python train.py --num_hidden_layers=14 --hidden_size=640 --num_attention_heads=10 --num_key_value_heads=10 --head_dim=64 --intermediate_size=2560 --vocab_size=8192 --hidden_act="tanh_gelu" --norm="layernorm" --norm_place="pre" --norm_eps=1e-05 --positions="rope" --rope_theta=10000.0 --rope_fraction=1.0 --qk_norm=false --attn_scale=0.125 --bias="all" --tie_word_embeddings=false --parallel_block=false --init="normal" --init_std_qkv=0.0171 --init_std_o=0.00324 --init_std_up=0.0171 --init_std_down=0.00324 --optimizer="muon_variant" --learning_rate=0.011 --lr_mult_o=3.0 --beta1=0.95 --lr_head=0.00867 --max_grad_norm=0.5 --warmup_steps=200 --schedule="cos" --final_lr_fraction=0.0 --batch_tokens=262144 --max_seq_len=1024 --doc_mask=true --train_tokens=902600000 --max_steps=3444 --dataset="wikipedia_en"
MLP neurons of a small language model. Each row is named by its layer, matrix (up: input weights) and neuron, and shows model dimensions 192-287. Each number is 500 + 40 x the weight over its row's rms, rounded and kept within 0 to 999. Numbers have three digits each.
After each neuron's rows, "fires in" lists the words (lower case) most often at its 100 highest values on Wikipedia text that the model never trained on.

L4.up1649:446421545522502530454517500460562496578510486504475463506438453500434468493544534400461487495510433487503466500486467483471474563473466479451522505475522464483484479497489516477536540494507490455552516453505500467439577520460486533513494469484600407496539529464523448515617526492522509481
fires in: "in", "at", "on", "from", "born"

L4.up2262:440484465456540514487609366544477582486477595538508574450434496528498453522506507468569481471573434449487510516442481495492528496500438618508423482585498377525462432523503506464461512457466426552466537492479498590426446499525519375523504588487485460531539460430509546515476446542520482506
fires in: "to", "under", "from", "at", "a", "the"

L4.up628:487448441495464441513458480539597477515494488459518454514487517462559540557528530483531483522506538495496583462511519490443492495536526492544518532536487453478523514468445485543517478522453504546485399493505500426511574482454529575487482457424491468540512519466562437484524572492521529515
fires in: "first", "second", "2009"

L4.up401:549530518470400437453517478525466516553514486494472493541420498483576537512447462612484531508511526462521458555524494539472436512462480507498441470502466523482538492464485550577488466460471497513537511584491543455511445491462470493495532503474414546554509439469577432505506496520475476489
fires in: "for", "of", "xxiii", "years", "to"

L4.up1957:533505510490481484572416510462453424527484480551504474476481507502526481471494516539504425444433438489520494582466557564516486487516516533479505511489472542432510545510423516490425512503517529607541409428429525415543501501484507562571543498518448422547496505524438486511541482498490471543
fires in: "to", "marlins"

L4.up2049:501462469567516488466505499417472470538564473513466427459487514513461507487426461482544534501572485560489486454517544460518529472501493529543469430533533546517489492522443498565444508531517501440497509544501518490458515450472440523403535532506527552509552509425505506510463505573507485529
fires in: "most", "gebhard", "of", "first", "grenadier", "top"

L4.up2485:524510439532473529529458400501502553461499512497541539492541442513455516443515496481487462482491499450506490439489502477494590504512525505523409533490529507455429439522481542513499505466537470444591503483505600515489507508495505463467446532510504570527467537438525499442472446507570471490
fires in: "a"

L4.up158:481485463432512568538523463499520485470558497553514461525483456553460498493548504517556500529513517552524526514534498549504498430535530466521487565589527463515497451548591517472443470522552550462435468506495461436480502493525569471525488431476545515503415480588436489531507484465512528463
fires in: "in", "of", "during"

L4.up1301:499495522504492483493478515573508482558466478505448527557471484586541521520547518476537514484499472587526497500511480517536494528566522575522526533485433539547540517562448554485478402542489523513484473584491540547488440530511444437554484567453472566436556484495481459471477538440510499449
fires in: "0"

L4.up1695:537500470474539491511512457475500474529436463512490478486409452461527570478493491499546436532460518528504605508545465512501453544494459467441481495495538485455439492516445419517504556499441507494519490482454456520513492520540504549445564501483528435460480559572477477483551535508447566463
fires in: "that", "which", "of", "goldwater", "who"

L4.up615:469514484530580495499508448508512468441575546488473511484463536524602551572515494515498519538493433503496477499507521482583577517488471491556574498554510494467475533531562498550507532543478492471442553498489513557540545531482453538530532559466554497486498459528478441503497547516453526566
fires in: "for", "to", "on", "of", "like", "while"

L4.up422:541425467482489472508484540486546493518527519424539501505557493515540529548550499438517462529455566491465589511553470507492455539494440550490446469513560512494495469537389481530471558534504489507529438558486465426470496519542503489493536431595467428472511494514588412495465541469578489507
fires in: "first", "that", "second", "1st", "mastering"

L4.up513:478501475538576488440459532507449477545571495487495442487447519501531510522518471511499474518458530506536480531524499478493425444560459509456536506500549460500455444480519551504531478477499579553509504472517533486513492503525503573559479508506552479435475503501523471539465558548508417463
fires in: "not", "be", "t", "s", "re"

L4.up1032:539457482461512459498480496513492470478548515502498488426444433471553477474534522455456494531500479531491500496581516471505511508474399525544507430458519448495483572541472402558467525524542497473450498466477520418503481494526491606416513426411518434553547457580527528493461499517456469564
fires in: "such", "all", "same", "are", "following", "different"

L4.up836:447433411518545477526543524462487508512491563539542485513501473506537511500560459467536512483594503493502483518451453576568495519482431535502482487488515395588516510466485519506546470551539490578446513490480438508512544512433432496485496487544478574452494453524487437462610470511487496522
fires in: "0", "1", "place", "15"

L4.up153:466443489444499532487547470505562510557492520551488444453493407516496479489481562465449509543497473463514490513477540582494533574465600465522549511506497496523591493481460502569535440463517541439487537478505440551497460501483504493565543452570456505531503479477534457464505443489465486516
fires in: "to", "until", "on", "into", "with", "after"

L4.up1653:543581558522549531472494490445464429530460387505486571500445487570529529488499469489494508410497569499598542512540440530542500550539536535569574453524539505477453491449465463498488498425475550514511541502483501528481398486478389401484538513555494483522478515438502453451471554484471474422
fires in: "to", "t", "not", "also"

L4.up1982:472536561521492503454484487507487444531527519595537502545517481487479452447453544535529480470432495495536605474538463516438491533470522566516513507491509495556511511499571500501520502520524511475543480526495546533521484538538537551474492545512514463491475536512461519503500484509512446482
fires in: "and"

L4.up1943:414563491531528433526483447465418532535555454555507529478504449527575546429500561501487538495491507477557547503540443518474490460562538493548487451562500439429443450544471526465572500473464527572499466464525435504527481471487514474459478469535507474453559495437532479493518543514492499448
fires in: "to", "t", "not", "can", "also"

L4.up606:468539504544517480517548454536499445485645464535485468532558494496465494449598494503585515515490507490459470475525530459534512504502476521468467569465507515500462494508440478480488511560477548530418511547515458582593498558523466492455585505506522529535454456562553419593590447441510487501
fires in: "of", "the", "from"

L4.up1500:507429466500485509511570518528581469465459486525582518441524499486502506543459484461556438549508517432503458549500509506570482491515528529484446494515498502453501481460477467487479486475570469567504575529508420471516509438440505491560534590456509408478506483542456503502514515423492516454
fires in: "year", "years", "period", "days", "season", "time"

L4.up1785:512489425514473458462519530480508551547471484469526486497535461502498498441577518460530491524536469481533517461503547537487545547434458452539517485560507502508469569463512534552485481497509462494524503444525528505454479465462470469409506457451545494510516570436537492528539501475487533551
fires in: "at", "of", "atlético"

L4.up2121:478467527545538519480493536524486494538516512491502550492516525515481507577508422456515479489479481484532404537574474545476462447546609504462481521479507442452459469431522525543520466536503532502574503529497537463463473516495609554555533542522528520472481566513464517492507525557551524548
fires in: "most", "became", "be", "becoming", "been"

L4.up1065:500537542443539483523478523500387571552485489532500497534538491473460478535498481521516459530500528454456488511545480576543534509586477508454492519513479505485510457456485444515527518578512493523500470509438451462480531581571529451538515525522484505510574548511507530555468521474541432426
fires in: "and", "or"

L4.up2359:503491515466532500526474438470535490495448569514489446521481480524540506538508471561540470510492513536515513458446459524517503486437511500548541511581522506561456467519485529527501565508485498509519497512508489518515555515506457541491611491447545423547493522480458468514447540475510560517
fires in: "who", "she", "most", "never", "only", "if"

L4.up901:489524473468499500477518510489466540480477467440468537528575501495475478475511438526507488554491512512518445469484477448500441450574446555469555518499524623612535533492493464539439517498541465542627517505489466475494505426481577550499401468450573498500440460455546470491475516467480448530
fires in: "to", "from"

L4.up918:436512471355422500520560475449477528551538523500418522471460407500469563549468484528505503512528494497399495488486450445447452467463489524459538501514496453507537451516474439485525550503369537539525497554448475529458465458589436528466492483447406488535531496534496479501477454540497505476
fires in: "with", "after", "not", "had", "was", "to"

L4.up731:477462450554489547533492509528537534529442543526493415416523425477408579513528412519489533531468470472532527444497434496487513479474535524519593457513543523501514457528465488562577539414571570508446500488491587512536516477502448490488458468537487541456539483456506490547473557530550528490
fires in: "to", "as", "than", "at"

L4.up2042:459495410547549467502519466485450472454513475551498585468433511481543564557528494454546507533480527454551457551551553524508516451504439488547553472545497464458493499460529529427517504542479513543487553571502489514535572553480579543478546533474465494568440489535515552576571494444481476512
fires in: "as", "been", "be", "was", "year", "of"

L4.up960:437465470518518478487468424532475537528530471514529531554522502526410467488569520558493512507536495516476560514501487471442518472522496521453577422497565517564539470544554492497549563462423452541543465550502467518483470476516564493455495518580476568494519546511478504485440518472472507420
fires in: "to", "years", "year"

L4.up1400:461550542443534454503492541533479510482482500487528557419578459526541474387491481463466479462411543506569447572511459417494488422495409519422462483461556463441573437464499410460535537540479540549493489476511505485495546481481580487495511501537475535493449552547471537512432614515534473506
fires in: "years", "year", "century", "1980s", "months"

L4.up517:534481552427528515492521578504510518512512506454544542502470390519544494542518534532461499432448447529485525538560514529448488446523453565495483492471506451554507530496524443514492516485471505533496510491507504537403451572533494546413517464501479475523486502530476466514449531539414526510
fires in: "two", "of", "three", "all", "these", "are"